config.yaml
num_hidden_layers: 13
norm_eps: 1e-05
attn_scale: 0.177
learning_rate: 0.0135
MLP neurons of a small language model. Each row is named by its layer, matrix (gate and up: input weights) and neuron, and shows model dimensions 64-159. Each number is 500 + 50 x the weight over its row's rms, rounded and kept within 0 to 999. Numbers have three digits each. A neuron's up and down rows have the sign that makes its largest values positive.
A block is one neuron, or neurons of one layer that tend to fire together. After each block is what it responds to, as a language model described it from the Wikipedia text at the highest values.

L7.gate102:486506575470435449533516502487503494558583474477561456503508500549502501467472488466539532499538428552585512516483488508502538532435528507577524532463543559501498484527455441505479498429475360478539478539482546453384497454532559511517527480612571480534504427465526476474549483485462456435
L7.up102:632562467525508501453461554508498539549406454490504415466479411534491477509533535466482415573504434531461529485543458433579450503551476569523441493551479474416449456537512469521464502531419456565534536539518418500532516462494550516549491534491456421507471482454525514490517604526545517488
L7.gate720:526429497419498526583509501627519503482550541487554483460533551576506436387516596500518567539469416508585541598465467520546430435474510546605517563466442598419491484459538512441533508426545504515564474519419522504542620459513514618588505513392550497454576448508502570544432555510468487471
L7.up720:481624470505555572493420501591581440531426518530475451504393493439448536503470457525513489477478373504519573612514504507547452375487605501453508475616466538479437585467522515520442494494472494559543536469573576478373502543537592600617572467488383437383480511506519429460493483553508549482
Responds to: Structured data connectors. Tokens right before a value in templated Wikipedia data, such as census age brackets ("from" before 45), infobox units ("ft", "in", "mm"), and field labels.

L8.gate92:563524545512486508485477540539494485517469460595506529541472480604516514514554504532502595508510468528433432578508413503506518489436422544513529539466559493431492498409486524569526458504373562416529469555517577528559618502527551477492490589470396552464437510411474515415499516492478515459
L8.up92:522483567466545554440582558457473516478443520564505507552519450523562406504428550489591580522499516494588488487514443536477553518421451473488462462563541512513435551445516415511422504463500538530447459465518456459504483464411598473485512535508568412583534497499537542435466528432485525480
L8.gate247:400457495468467399409600581375572545526556558458563487505555548534499553402553469600495572576584497549499429534579575552547525524423506499543421509469526516443519485421486539486469524572426503569568532530495520512581544502475432499603443474437483510496537455531393419486452468494523462441
L8.up247:421532502516510483473463483481514527426523583527515503519533475581580532607493503436453535545503404471478516436518495506485394522435480468594534428496392578590451383392441438487465528484516536499599436415509490449561524475459552522491473386499523656525515467485485555406460391560473405535
L8.gate323:586483369506453543484488491486545456516469491525506438520562408557547492568505532522566590557541444522538503506531494541506499491535579501511478570519409615436478530452477517396562528533410615506530533519561516465539491496453503516487543509507483463525463563524575504531534604467542551488
L8.up323:461599470466526566491492574457525491476379512504614489530563494517483517458533538444458558513468491427529507453488495494469599521473488438441555457508452495550448581434451529507481458493453548543494527507474420524565416437519552426398504508491515501502457491520494570584467493484546451441
L8.gate460:539495554433509491506524471524517467529527556457555497529456487552412496470472501465537547535488550501446546477482441543438428466403517561484451506539462493468530571585487518513592553468537514469472423537440427526537503518482502426502531510509454476602534537475438508527548546462451574441
L8.up460:484605516504488515450571567476528552470516481508544535580507517569518494456450462490539646533452554566406459520507453411530372537547544477503499519486538526415511600580491531498543510397500516526529463597403520490507531474498523500591505593385523408519461508522409483460486522440505508423
L8.gate525:561395487518504565565441494486502443567504463534454484516515469420551558458561555458577522490564444462451548424506463602471659444466577544531484543593532577426415480491488419471530470586420479482605542490460611463597487508520547482498493481494469535498499485532461467516511582419531582529
L8.up525:518486443557482403436518607501509425485502518599515480598564548567521484500546515537602452489502536419520530530546407497536574483509506468497487391500582445495521478495498431488477475535400461522519584513502489405590505504528486511516376587464521479537523512479430582458545620466460495420
L8.gate652:574539459467543533464527603512464491496408522531641489380452532514457440559471560586519458564434444469527484486533520591486550534464537485502451602545501512453423550453616524535363503450515565487508502565535502504493582489508574569572557526553393499515424457502545532555410439508414566556
L8.up652:529533554549515474503496493519460507527454448522452551451571491503525525492472469438527459504480389524496503433486493527560527581635580446471478547587450401445576466551501461534427472475467520526495438468552487555482492559595540490612523450512494483446382560454591602522562564546473570402
L8.gate717:527558527489509360518498525536449490536468535484495451543483520471466495437515518515482506534477492524405584558585491471512492440463508475435477439456582451421457564545460540506415526394604471511541432527449455567516451430532570427507550384496509415449509523472494464485425495574425492386
L8.up717:467471485464443572586433472499513410444407534554509488493531524515549465439507574435564507595498391534430521484470477472514528451426424483602445605448486422480478544487450469533491465399591505504490478502527502524477477550493433553523502448531559489509461476514450537482463526511543489415
L8.gate802:512471530520459528449451534560558572538445417445469471567586444595458467527500501452480449538515440470497493528460508454581513541478549526502502446551569464565430598489450598453512538477480478457592405560473510540451572558446543491608486587543435478487466467477512589539520538464456521429
L8.up802:471421511525484494378476484542542557474423527547487533540515488526532539556551469492523522506522545568562589579484506485481588546448573540443484528526484535446410508517389576567526493489507508482465512523480437426512563407374582475461546547459515398497478496475417524539511506432568485572
Responds to: Contraction apostrophes and modals. Apostrophes in contractions after I or You in song and film titles (I'm, I've, You'll), modals or "to" before be, and mid-word pieces of place names (İzmir, Australia).

L7.gate193:431421497522511559603476569463544559524567508497563495463501444574612575509472473522657559544478505535483553494520449511475464413461500505615487452535526478466582452534503529465563501479530509415384589452498534479493421497467549404444495562602530568453538433512439510549460526549508576493
L7.up193:524546508471609536448535620497498464426629532539520575482496476530517452530484575534472571574480463544476490446524446595518484510503487429533505496487417482409547486541474499522488548517505540541536506478468506505508565458466509453502494610620497602514536491562494534499549546485527527519
L7.gate690:531567527511495562503513571479467438547570513511540542450547406563491417429521424439536568514451479529496522524534454485393557548448442542462433397487476452500483497494496446453516502494514536452486397484425514517527473496514442517471486492512522480367414491455403540421457453466528454494
L7.up690:508505422493480523495413568555490522423490435635532574490542366475559492485490488480541487511519511470456552460528464558525519527490500579495526494427445424451589493474531532499653462446587535513547566547427433526515476451542547515442472550559525522539486458532495499489580531464511508547
Responds to: Classification and heading words. Words marking category or membership in structured Wikipedia text, such as taxonomy (belongs to, Family, subfamily, subsp.), section headings (Coat of arms, Doubles, Television, Personal details), and list entries (Japanese footballer, The Boys).

L2.gate303:493510561465417468489441525594500479445549477443478490496500486521498468468539460552487487503528568475647467561454592597529435411486438479543428591467568453465437471506562473465511547507439466513522482517463553523404595564540585629458519541442492507449500535493457469493504569489538437549
L2.up303:537476581443580572591439384500547516483636614468477484588505482484530484437526555486492578416515558409475483567426490554543493425515455480503524526509514475451434567485641562472543504552509493576536513445432530460506564503514549500520539469501507432509507567511406467518548520484533511452
L2.gate317:510491535594548535507626521571499534519525455475381527507538466439476478473457427523544473504514527492591476566494516507616561424532489707596510500504660519425433462383427512521465609472562520544425431464530528571553536542461465498477461489564467509443535452442474406645493542453496472634
L2.up317:469466479434387520447463583494541486526460444519514554549525528496500596514529462427467542517490497507496594448475458498439453482550503457492402490478443483516503555461545533450512494492497483567540472452495549500529522389547418406480636494472512490528529521429500450487530589480571574437
L2.gate342:410578467500507379579414498627514491539524408519445421493436531532503497503480436465399524508587525558485575484553499551481529527458583499564538533473664479408446376501446502441435503524517523593505517496467598543462569558495492562419512550548527531467467532540530411545489497547624475522
L2.up342:483485475520454462499433505646491541422636487453469474558478432522432452435488452523459531480551522540458545466543532516582594461449547487532449473481564500467424335427421469557511507493518485595454461446453463586544503507523570543455525483464566541471507492534530470601450550498512469507
L2.gate732:417486547516582555558595551580520511530535531478416508464553443445524434526462430576539543565548494470578499529474509572586581553501525707568507524466588529508460403434483440472413558453567465539489556447548506562525561555517482532432495529567532465458442411422490496665480456438500529534
L2.up732:521537502456423487435421505507483594471532556469470479495418558517470535594423542557435519442442475538457518416518476447486533574498536408514469491516427552531542560603478554506555446512492497472538549525529522498442417480441486420470506498484491430451436552531456576455415472599507478463
Responds to: Infobox field line breaks. Line breaks and colons ending field lines in Wikipedia infobox lists, e.g. after "Country: United States", before "- Born:", in "Release date:".

L2.gate195:486522521471543480479489446471533382578445440493446431400438506513544500512495517527633499502462467547517417515476529474474540502517502529508511531652518438358461618539410450527570464473586495489579494376599457525407494558489436528419521621451405507497516556529551531514497494507545535559
L2.up195:434484514442498479529506405541435451523441499570436511490488454593489456483482579580571429488462588520432492408512466503498415471484399499486460462567538422452411514552431485574550422526563534454489493531588408513375485597492434457441499611493436585476543573556478519434530524532554492488
L2.gate518:449469513536415531462490514517478484524497543502470463510400482546541549451483565561510499488508511452487421530464486454530426505525524573543454549530565539484462458516413562366479414553509454528512485412517527462583419519553465505517510529477492440465399424554451563517460450483499482534
L2.up518:458494460574481553495432592468519434491518538461540659481601528491459454551527437455473527503506447475498516516424498506560475563454503503424615599505608540526555438594505409492534539484452436517524525489429564513447621651517587402425551492502484440481502586463457498512444537527490500431
L2.gate703:450516498522542465556535431584503529446450464487545499550499445434517448438541432470500494514533459589484439459488535512488434468493483537537385531540521417530525525430518519487515554473432564488494509484553507539543490460563527461465474529468540435468505501510492479522505441490538675513
L2.up703:559517383488473466526425544433469522500512351564507482516585458555513453537513490578488499454457484492518442482523462451608412423484547458508430541487527448578520497385537539519532440537542517500435482573493577504476527495510477517487520572458468468435515420414495530523445483505493504517
L2.gate817:515539554399454544498465613566491541528462421548482515613528453443441531384434582426537459468470531491499416546484479574479399506504515533485486581641505545508505491450587546555473442526387505570454490369517444570478527525504440516470489501494534415502510509535490511460480534368491361401
L2.up817:533603522577536463429454536543492505465478456532494520501493417423527458494504549573534494458500449550380493516503509551538469540365449479499519581482489531514476485442509549528497495523550456526471513407458449487475433524500461463519516436528620469392456552559492515503529511496575524486
Responds to: Infinitive to / modals. The word after a verb, subject or noun that introduces a coming bare verb, mostly infinitive "to" (said to have, revealed to not be), plus modals like would, can, should.

L2.gate23:498483532482518581485553549426580491496592554527494495447494481419485512479455523466415519420526413511428487436404410528563449568444449455593499480485542498480519576594482557453467530441519563462508568457548613483496483381602492484553559452453553514449576507515443538500455529508441519597
L2.up23:464450570387481518461479552415484506531554477553483521504591534501549444417447475468488534431550351520488487497455449505517443562479435423519508528455542469513546507616495447522516551455534455490463487501476582503525425410543497490493627495459595558482459534568506533532523571539524502541
L2.gate182:544479526517527458535600519586529554448535470500529451446615481503488446515456471490494515456472565517537513544456466490518499493567466575551493639444535425535586504439538492535443520542520528669488531474491410522583556506558501479463436478550472525401542405440521493546505566486530483521
L2.up182:437542476558432552454521519450545531506427519528472475542521463481404519576455473534540418522525506534480403440502482463461490429532508557522472508538522542512485505519457515501467468497445461413405486448500527586484529514512476523521529492464511508527467547439386485497519505418458480554
L2.gate747:531523410472575499499521537472598582501511439488504432477589555404533365540497496507484478530552515545500466495499565492457549424515468578507479573479435462567489508467432478441499518574460528551419465537436578453437468515494469526511546523542549481420492562411495566506540510577500470555
L2.up747:564541457379625522514560507465603546495512467513578460412542528445480355547509474453478478529568574499477493511481515531508499553535526604492480534515507501641510571497410502423489492583430525534552460578457545552505343576515510568553557514460546453432495518472503486501557469545508467554
L2.gate770:540426392472520492463442494451530470548501449585468536444463354564550514600568533480492497529448509491474484475556519497428577512437438514487509547457475478520496555441546489480548467487492475562415559519390550529467513543478481483475482528450561442493537525430487452567533425416471515513
L2.up770:626468408523444526531479539493560479538417403578512481467407438511524488551588441454478510505455499497523539558528505461405580545478384438469525560431500475445472524418527488426601526506513425446393604547430521525457505492601552520487499510441472394471553473432472486566506443447503567575
Responds to: List separators and "with". Semicolons separating names or values in infobox-style credit lists (Produced by: A; B; Songwriters) and prose "with" linking a noun to accompanying features.

L8.gate42:544443511506521425589488428499455462504515520513499475465498332494503444531550459537549478473528508509441506450514477520618536536457563612517523532570435525433516507469417507432548478604566537433454542472507517486499567489405441462552494458424521521482532486585512549516472530478519549419
L8.up42:499523494503518457486401555458541401466561504515580418610550518581481572526465523612544456588492502451535421623520511514475467545529330463419594546452397508461580490560476478504489516445562485440564494525456511359405452480508469525563560531551500491583528472571528448527421476487537465496
L8.gate79:527466516458506534564598601529490478540421479546462526578431528579512504523479501497490528456506547548579411443521520508569476476526530569556457549490534540466444531586512509399575510493638475438481502520473561524415416485482368633484513514524434467528419438580471495495523574610421543544
L8.up79:502443458490466499596506501480567499455419444480526513469518472515504521400396474527530581438523558493498581529464451513468501462553428584432555490552536526647516491570406510495431469489508438573468455555428506533551487388524532491511490470387536459476545455483597548574453475521512469451
L8.gate246:545558449456446499473500463511514484540501519451503463535450513485460507546460461513448431597480418410592565615489471440468547468422336444514484462513463507444491483442423526474497575496419492560495512505503556562536530452533475505443440504539513517454443540518476509466514428510494467483
L8.up246:523544498514532524506444480516469511507469557500503525431531497501537491400445524503394516411459472491499508540517566600475479484538474424539441537475542424542467519540497494389493466441455487519551493470576564553436487481559391564523494459485520437485429485452529474603566519410537545428
L8.gate249:540544499521500527578511513512555524433452457536531499472468439509495436532488413427503569448531580504526470573498437446416527460567530441498325484479414558508447467523498501482575471555536467505462540562447570476457488473558478512600549473512460489541485347542461467459506506512484442480
L8.up249:589427475458538493477496487536514433518528544470535616553522488518481470530566558507456495497554539476627519537506609481512502519529565437389456519449504477401432524512506536588509502463460452501549487600563496535434559488476471484510453459519524533385612522502542438357512541485379528528
L8.gate357:531491572519421596497533537508480499449437541482539444508533493580522506449483405434507490415498520476517483475527509567598508544488431476457482475539510460592537499576522479476466553522508515494561513508528465437428551519520520480483475488566523429491498430568418511482480438426535458490
L8.up357:492490530504506490516525480508459529497508517577474550518520494554500528515598534482502458515361348468510374544571553571592426494446523525474592545528445502513463544494490519510389508578500428497606495489606554440520554515463557387496495569581487428485515386536483486499540450527487510530
L8.gate483:557572441429542520538522483551546503485415501482467491560542469589479479363513542537515493488469472529604494541482490557493430418513491496530497433453472551472481548527475537411505539486542508373501508467535455429521481496541520542584422588476400492591417462610496516505465550384365480441
L8.up483:480489461482451505413476443549544417567479442492519489511579498563479523504458466488478575540471562491524548532567475549462512455447465468429496469461543470525441526559586433540467577530512515532563495506488442523465551476496411480521491407532420495527490455563494528480447569496466583495
L8.gate489:554515466475515464495617512463588456542416499529540495428503536539477498500462564517485513529596646513464515497539495562520524465548459497491376498446484539342568529403460518502517432508606428434577518426531498412484550565560523541589523479508560496542515507551469483472491521458444501528
L8.up489:427441534474568500486513479396618518519514406474635536509519513530528495534543513469537511555533540440563455495515547520529507494542465513507501526416493593512489541471356462370545560478545449450568438459453461444478508554568510540474529537520645504606467522494548533504489484472542533454
L8.gate791:518528503516435498461469562527507515543445510483446525461459498565600466540503514421513520547515539466563562372475534586452480452474574450560520440448447477502517501441516471528533456509535475543507470486481492348500601528462525526514528516566499437501544472557457449551491442464421588433
L8.up791:557478474608485491540417530552469471487538472532551419530490416506458462472499498478385553551359477495461456570497429548502497572507533471475468509591422539476408545586534407461460473494588540432518487489438513452442456500508560445551525533440504486476500544489504534435415605535550597412
Responds to: Infobox field punctuation. Colons and opening parentheses in infobox-style key–value lines just before a value or unit conversion, e.g. "Time zone:", "208 lb (", "Molar mass:"; also mid-word fragments like "s" in "sensitization".

L2.gate93:453487432499556460458545395427555491514493414599536506542512553545432496517553577589510468466492617456551488485601542410468471558429556454478499479606378489532531488499460501560571519520416439452478577473542447514596479579472420532379472507498491553453541460553493548488549480505551496554
L2.up93:495448484480584464411475393446466422493562490589548507495434525477439469532503577563531539541518558449410597439531533467608455521424463433456532487574417515538461590411467491489509468486490472471512475407563308560447492532504490518461460539467522553480527538573504567511436465491504496569
L2.gate311:482497619565558497478553499439578533484522444488525520512598512402590486479538552586449440470511537533539463574534605447540512468496416546507496524525523542578541499505431483532412479479581440551476510516589533473460484566473480545479464473604581500470472433521439447562506551529420446517
L2.up311:412546465457514515483437491468456523495455545568471499596572480533492409465624444527532533457547516571557529531447593428557506537529524506532476547536387499545497594452513528507433546472429510572488572452594494557519456565487465513421402457476562502356466381479449445509492481534464492487
L2.gate468:566516491466455481473496452431508518481537615505557502416538514534472446481546503532501561566463504437582448400523468484478418549513490544476486495520461483458599620490564477493486543448470505550470488558487565549605500464518571507453512504537507526475413522530475510443482529531515548520
L2.up468:508505539506584504437450455511467468521484527524573521486532494576529444490554493530517528576475434541479495476500425420509456502478456545477436527487469429435466577417557513571494528540583505616527484526467544564583516501458433496451468567558420486594451461492450450501510511537514476560
L2.gate546:510539499487422485526427444537542495626538491559515540449549520469527573502448517435522558408585496546512421415472537522462542509473564553532482493512452505456530483537499535460437522522521498507435419493527505451529572516430519522473440533453496479506565537499499484512452587493551495436
L2.up546:363454473551448558547451493419495552598548469520486538395523562563558550461539433549388595443429526578519426501522483436503537587503563518526426445463465448537545516533498464399511445510444420496455454502546478541489569471512483436361466518427525508437497542521391477433468495515524447550
Responds to: Film and music credits. Function words and headers that introduce credits in film and music articles, like "directed by", "as" before a role, "Production" or "Release" headings.

L7.gate186:559385450496409487586460594599554447412492480521574550509537462527511402536393467491420499523600498587497582536504554530596474516497518472524589545484563562483509520529512515510522486474525512508629496431434483459500485470550554509555444479519456465486469457463493534500567460518481472465
L7.up186:513519528523423489534467547628568501467533523472460527484517452532470404559547456622497486519507506575560547522501529555492424495533507482410555525540514484519520506410537426515471535470526561544535462469472539427490511527469483525533505483496421358514477507399501561490536449526445522443
L7.gate700:509466498490472399581550613448536425388401451424376560495523459524440496523485493437488466468506526454574434403487488481447505447476484456539536609509489516554478460491520479386471434451529455445479498425468447559469473506490538501544430476553439548435542498494537456543488535483411489466
L7.up700:452439530564546464482515529498473510450549428475450596472547430503564498500504413463488461527433555485514499508494545530474428526465526513489517511498434455519581581398474498436507443476491525409531459427481424632476445515513489486544462526531556435591560488540464499570461568501446453531
Responds to: Infobox field names. Field-label words after a "- " bullet in Wikipedia infobox lists, just before a colon, such as Position, name, Network, Line, with weaker hits inside table cells and prose nouns.

L7.gate65:487491523489503427518453511552525511539494508494444464496430520531487490469529533522585486490519549429515546469563404521471572471469506557529513501425525504491418505431470494446521483475522506453445463493470493517504401462504459522534492517459395443410481472473450584458449521486436495515
L7.up65:471469432446424531570452522450497475479506566398546529527462457516505491544490435488504500633558540494536494521642470501393526557489585500516492441530541459442548516469456570503578500529439429525547575503454441499498407496538534563618542490511482482430476573497462577564308507436540474511
L7.gate194:430609470411546481393567502492454462489456499520536529458462521473485556473515461583586490537518439499431491494488422579493556491519528481412495521548552417491513450411454487564538506491527490418576550536547475548506524522555401494453533511539458503343413541454507455514532513459397531547
L7.up194:443544635492509487450505515552491414459552532500536644459548509490494504536551551491551506515535586467445473442508532578500463584533554541475521439543512469500500430469518520436448468515506553626624468615430461505562497467382421508555494473479494441415516508465447513448430555428564487512
Responds to: Spoken-phrase words in titles. Function words typical of speech (I, just, not, but, why, how, Let's, I've), often at or near the start of quoted song or episode titles and direct speech.

L8.gate72:495479456506491553480532514495491486506516460449500486485499423456506450494502529575522530490449498523438396455594432570489539486468494446557501529513449439493518489468474537558500447588562567600449560445440491483444443506531477498440526566503564542537505491549478582466525390482514589577
L8.up72:451505486488586432465429511502461475483512455490428539447541583488416443534386478571584589483488527546458512475456525563431461511511517480553464534477605542469442479438522446582498485509523505516463494517474458542508463565443444384581492564539528501485503553526469541478476522557538470475
L8.gate104:510539477489418561491506520467488574549523446509471500501463477577502513403615554523504548570525566545589579400544541507483559478482541542567394465443516553504542477410600589500508520509449469473508619520555543480554402563545590492533608500504485388458527598494421470394594502489455455513
L8.up104:418404475510473544466538489430513500448362464482516482440476524540541532487550540405477480543545566519569418465412497490503525468510474543579468460443528484549518529520508498541445475518512480507623444540492565479566530460550472622518510452414575431423529580497494424418573419520458514506
L8.gate333:595438483593486546622509519468497485504537503491552438534550485444525480529474564447444472542563468396530466532481490565569485628447552419599553497383447420490532457535508532472486580521535434545465479502560545463469524423532525429406525563488470471492527436520486484483632520500422522526
L8.up333:596601499490622493521492478455505453557556466599427495426501551458502553552452483491423461554537540588372458508502502501517510437436455518532545461477506489494554589508475497459482528581531514534433441500412511588488559477569427566519529552568449540460503488521479547459515478585486504516
L8.gate453:509448517492490564515509593563526494585510526477482488484480476396567530503520525466574467497521385559511556544556474584515438534513503467541492422440460394548466458500426443520570453537491586500521382524447427431458469509542515524480451424488510556495494478509523494560523518534434413469
L8.up453:520502513520518594562504523514460462598493474492587549477457543540614486567416557520611484474549503467413558515546393507575558453471585501497502519429568538546607443549463476591539531450534514434543556493488506376477446542575492504440573457513540473542434469419452475601536513505441454484
L8.gate705:453466576522455513493494436467532521428530538483559500520589461452511516482479524439548428563470551486537557435416578482442529550543467494501533560542439457504561423539423552534525561453541488408498605486553575493459552421501602535505504660473540439508482482491500506465529489469455474496
L8.up705:419515464676558523505468449387509526509456536451550491415437467491532464490465561504528473483514444492543501462474422518547544405538445584507545519502412451502558568534410594519557473485418460488493540441455501520444453455451496547571533442528395531505502500572560511404524527563536566500
L8.gate710:548520573497544495465478540494460453458569543479461467486444436474505527558457442469464505458538454490471449432466504512465479502512435412474434477449500542618563600553338501469502502470559530419470507476477451515500472514571499562523516509540446490432548489452522545477545596530399428571
L8.up710:552452450443553513498533481526557472530524481540512427429493489458570494481544479521596548559510512551483560440415496550523470429509547537528475514602466362407549431539626603428561454558487467543388455562502502405418568501520481568451475530521553463523536531507493532586539476506540419552
L8.gate741:590542544536550520573462479495445556583452474567414455407509456470537523495487526453517483479465445504457573456535540474484568455514506571447429480507524508521554616387406536519595516463612495493529469488456440434552481507516529539500511441533519449440517516581484486529577490532540547515
L8.up741:495548529537520532582477493489500559469579535549533555573502525457544437470544476442463545486523559608588486475501569497429480519569410478460464479461575493517573567433498395466557587541589466465448487427574450471463519370436470511437511505532450585484518604507508438493521474486425460514
L8.gate767:506393538387498471496566537498493478480582433541472556488601442484501581548430484612468492519477605430575490504500557467507507646514526531467459425465453506481468540527456526581590549459568565436564504469464494493474555458494567480444518491547489500404555360488499351504610512528527463520
L8.up767:521425527455533487481503452508429523428496493460474489502608451538506503439499448601515472561504529377521533522575617478479544655479540446498568456500501486484455486448530493518573513432586543468559518527472524517516495518468548505515499549551504410477509467534487540452543523465538453571
Responds to: Structured-data punctuation. Separators and digits inside infoboxes, tables, taxonomy lists and citations, e.g. the colon after Family, semicolons ending entries, and ISBN digits.

L8.gate62:501514575499562469591525529506558565513468460575509495501456486430442486551422460539472552542398594447566532498519539548478495503449499524476550579453426451431403517425398508496446539415447527540480490471528546514508505483518544483455413446475552510432502434448529534544503454512487544471
L8.up62:537463588495476450505584481483508485522515390544410556581433424424443444492555421601498443483420563423542456491578518521440512557568581619484455560511513489527496551502543573492446592484497501528593415512523500476556437508502484551461456487530451556530463522565507468487573456506496535498
L8.gate193:494433516463489491556497508517598483398497502432458533524507474500474479573460501547513572589416517469454561534438451400392451497375505471474476524540500485581514593407494590517493484392561509530503554472552440509515523581472576444531497461548456467461536470534511523497563550507466498441
L8.up193:513475477662514362500533493492487490496477487490581533440477449511534414465488534559511526550443514515598458534535457395518520500518474546556480509559534541486564447568531577490529462462541519528619540468631535552533446515440515503533541572447538535463533476479426488513481550501524542455
L8.gate322:541515437489476503579530591496523415520483430489449455425520523519538462597464468523491550484608512618476544532519381491494557497520397548508546616512481573452579564495472475478519467502566447565522560400502560436422355500522605440448559462483437452457497417475501435581562604531537587516
L8.up322:410563485522514528525492543568445498559525424602491480454480474531575407526451556454409518503434460535586603455540469571576525411615516534537503516515538472546483436566524526483483502388516533467533461458522514417469551526547483514453510535506501485522514505503523433571557594508432528414
L8.gate340:515518510542482496471534500509539487611596473516473433541386541560514468508451494549547524523511454595537538503547507486493484495455538554528488533463495564617523497524562475512504591438389494564515474426567539502515468493456519442560532504457487532483449467472496499523551553439477509470
L8.up340:484448529416455474557528541511527442495534376489492511567487491551438575496442497526491553434508474597480544489564516518502498455510501453530534534402486475569464463469489459428522545453446532497487496499547536481455582505434518443495555576446572518436409485520460458539532552574554446516
L8.gate447:536553575512515548484590569458505464557542606487426478462576499565606511558498423596460503563597471455568524540487478537517535542467510553428568478535541479482512468430504432529478551437538446523529466501558583402571616513544513491465480503394561507464507467495458510555527430478509412552
L8.up447:526497515543502416503563580502492476531485570474410523543428558527548492503437515549523526542484545524483495497528525563489605519544480488554564507438551507581434422432445535486565432408556615587469462487534495534540423619534571484399408487489573551476560477481527520550423507516481491534
L8.gate517:561497545452507516501558570435539485425651454493575511519492608576533412527436448427498509602574416531509514546494578496534541412494502531559516498449435503486498417497558529622518422537556553537507397527548508467426522451527442531550551505474544481410489490475453502463509458511510413456
L8.up517:531501438487514418560452541493548509499365549499491538515567551471533496555544438529531585472375543485546530536499529488449532491514551517460593437475441647510643546478469536547537478556491556549557511477489487528429450491503535528528483438437539485528575421482488462469519494454439499443
L8.gate568:560512565477473540521538479451526391501462582468500566436579503434522487544462484456545433507494456520589440484545568531572471504499528466480516567518409531503506531509487474386477510397472496552547567508455555529520506448502502555591560559557581409530492448565475536519528521425493440509
L8.up568:475370486446506479518454488559528459539398572517479533628479491487522438592490529586529440491515531427607569509509546462487525450413500584503538444523505509491459497462510502474540506501440512515482457436526461489574469491484507516462486446403489466524460532464605538524434502542433489490
L8.gate798:577476395501487572481545628456410428525508497559456454458468506511526434566477473536503541484520527501476482481473546466449514473428505473492483561518461465427499489481511518526457390447590527458487511465563510474473489520460459543550551494503489485486470539526476598473489445497473548533
L8.up798:491533436450507511477479606497433533453550517400468478584452428507484437497465493604502474535453435466474557450492483440489523512404454466415507496474545512506443481493510526440474571484440490546531514505476587429470541478531496478480503574464542612452477509490424529540441501395506439460
Responds to: Infobox field names. Words naming a field in infobox "- Label:" lines and table header cells, such as Production company, Order, Release date, Rank.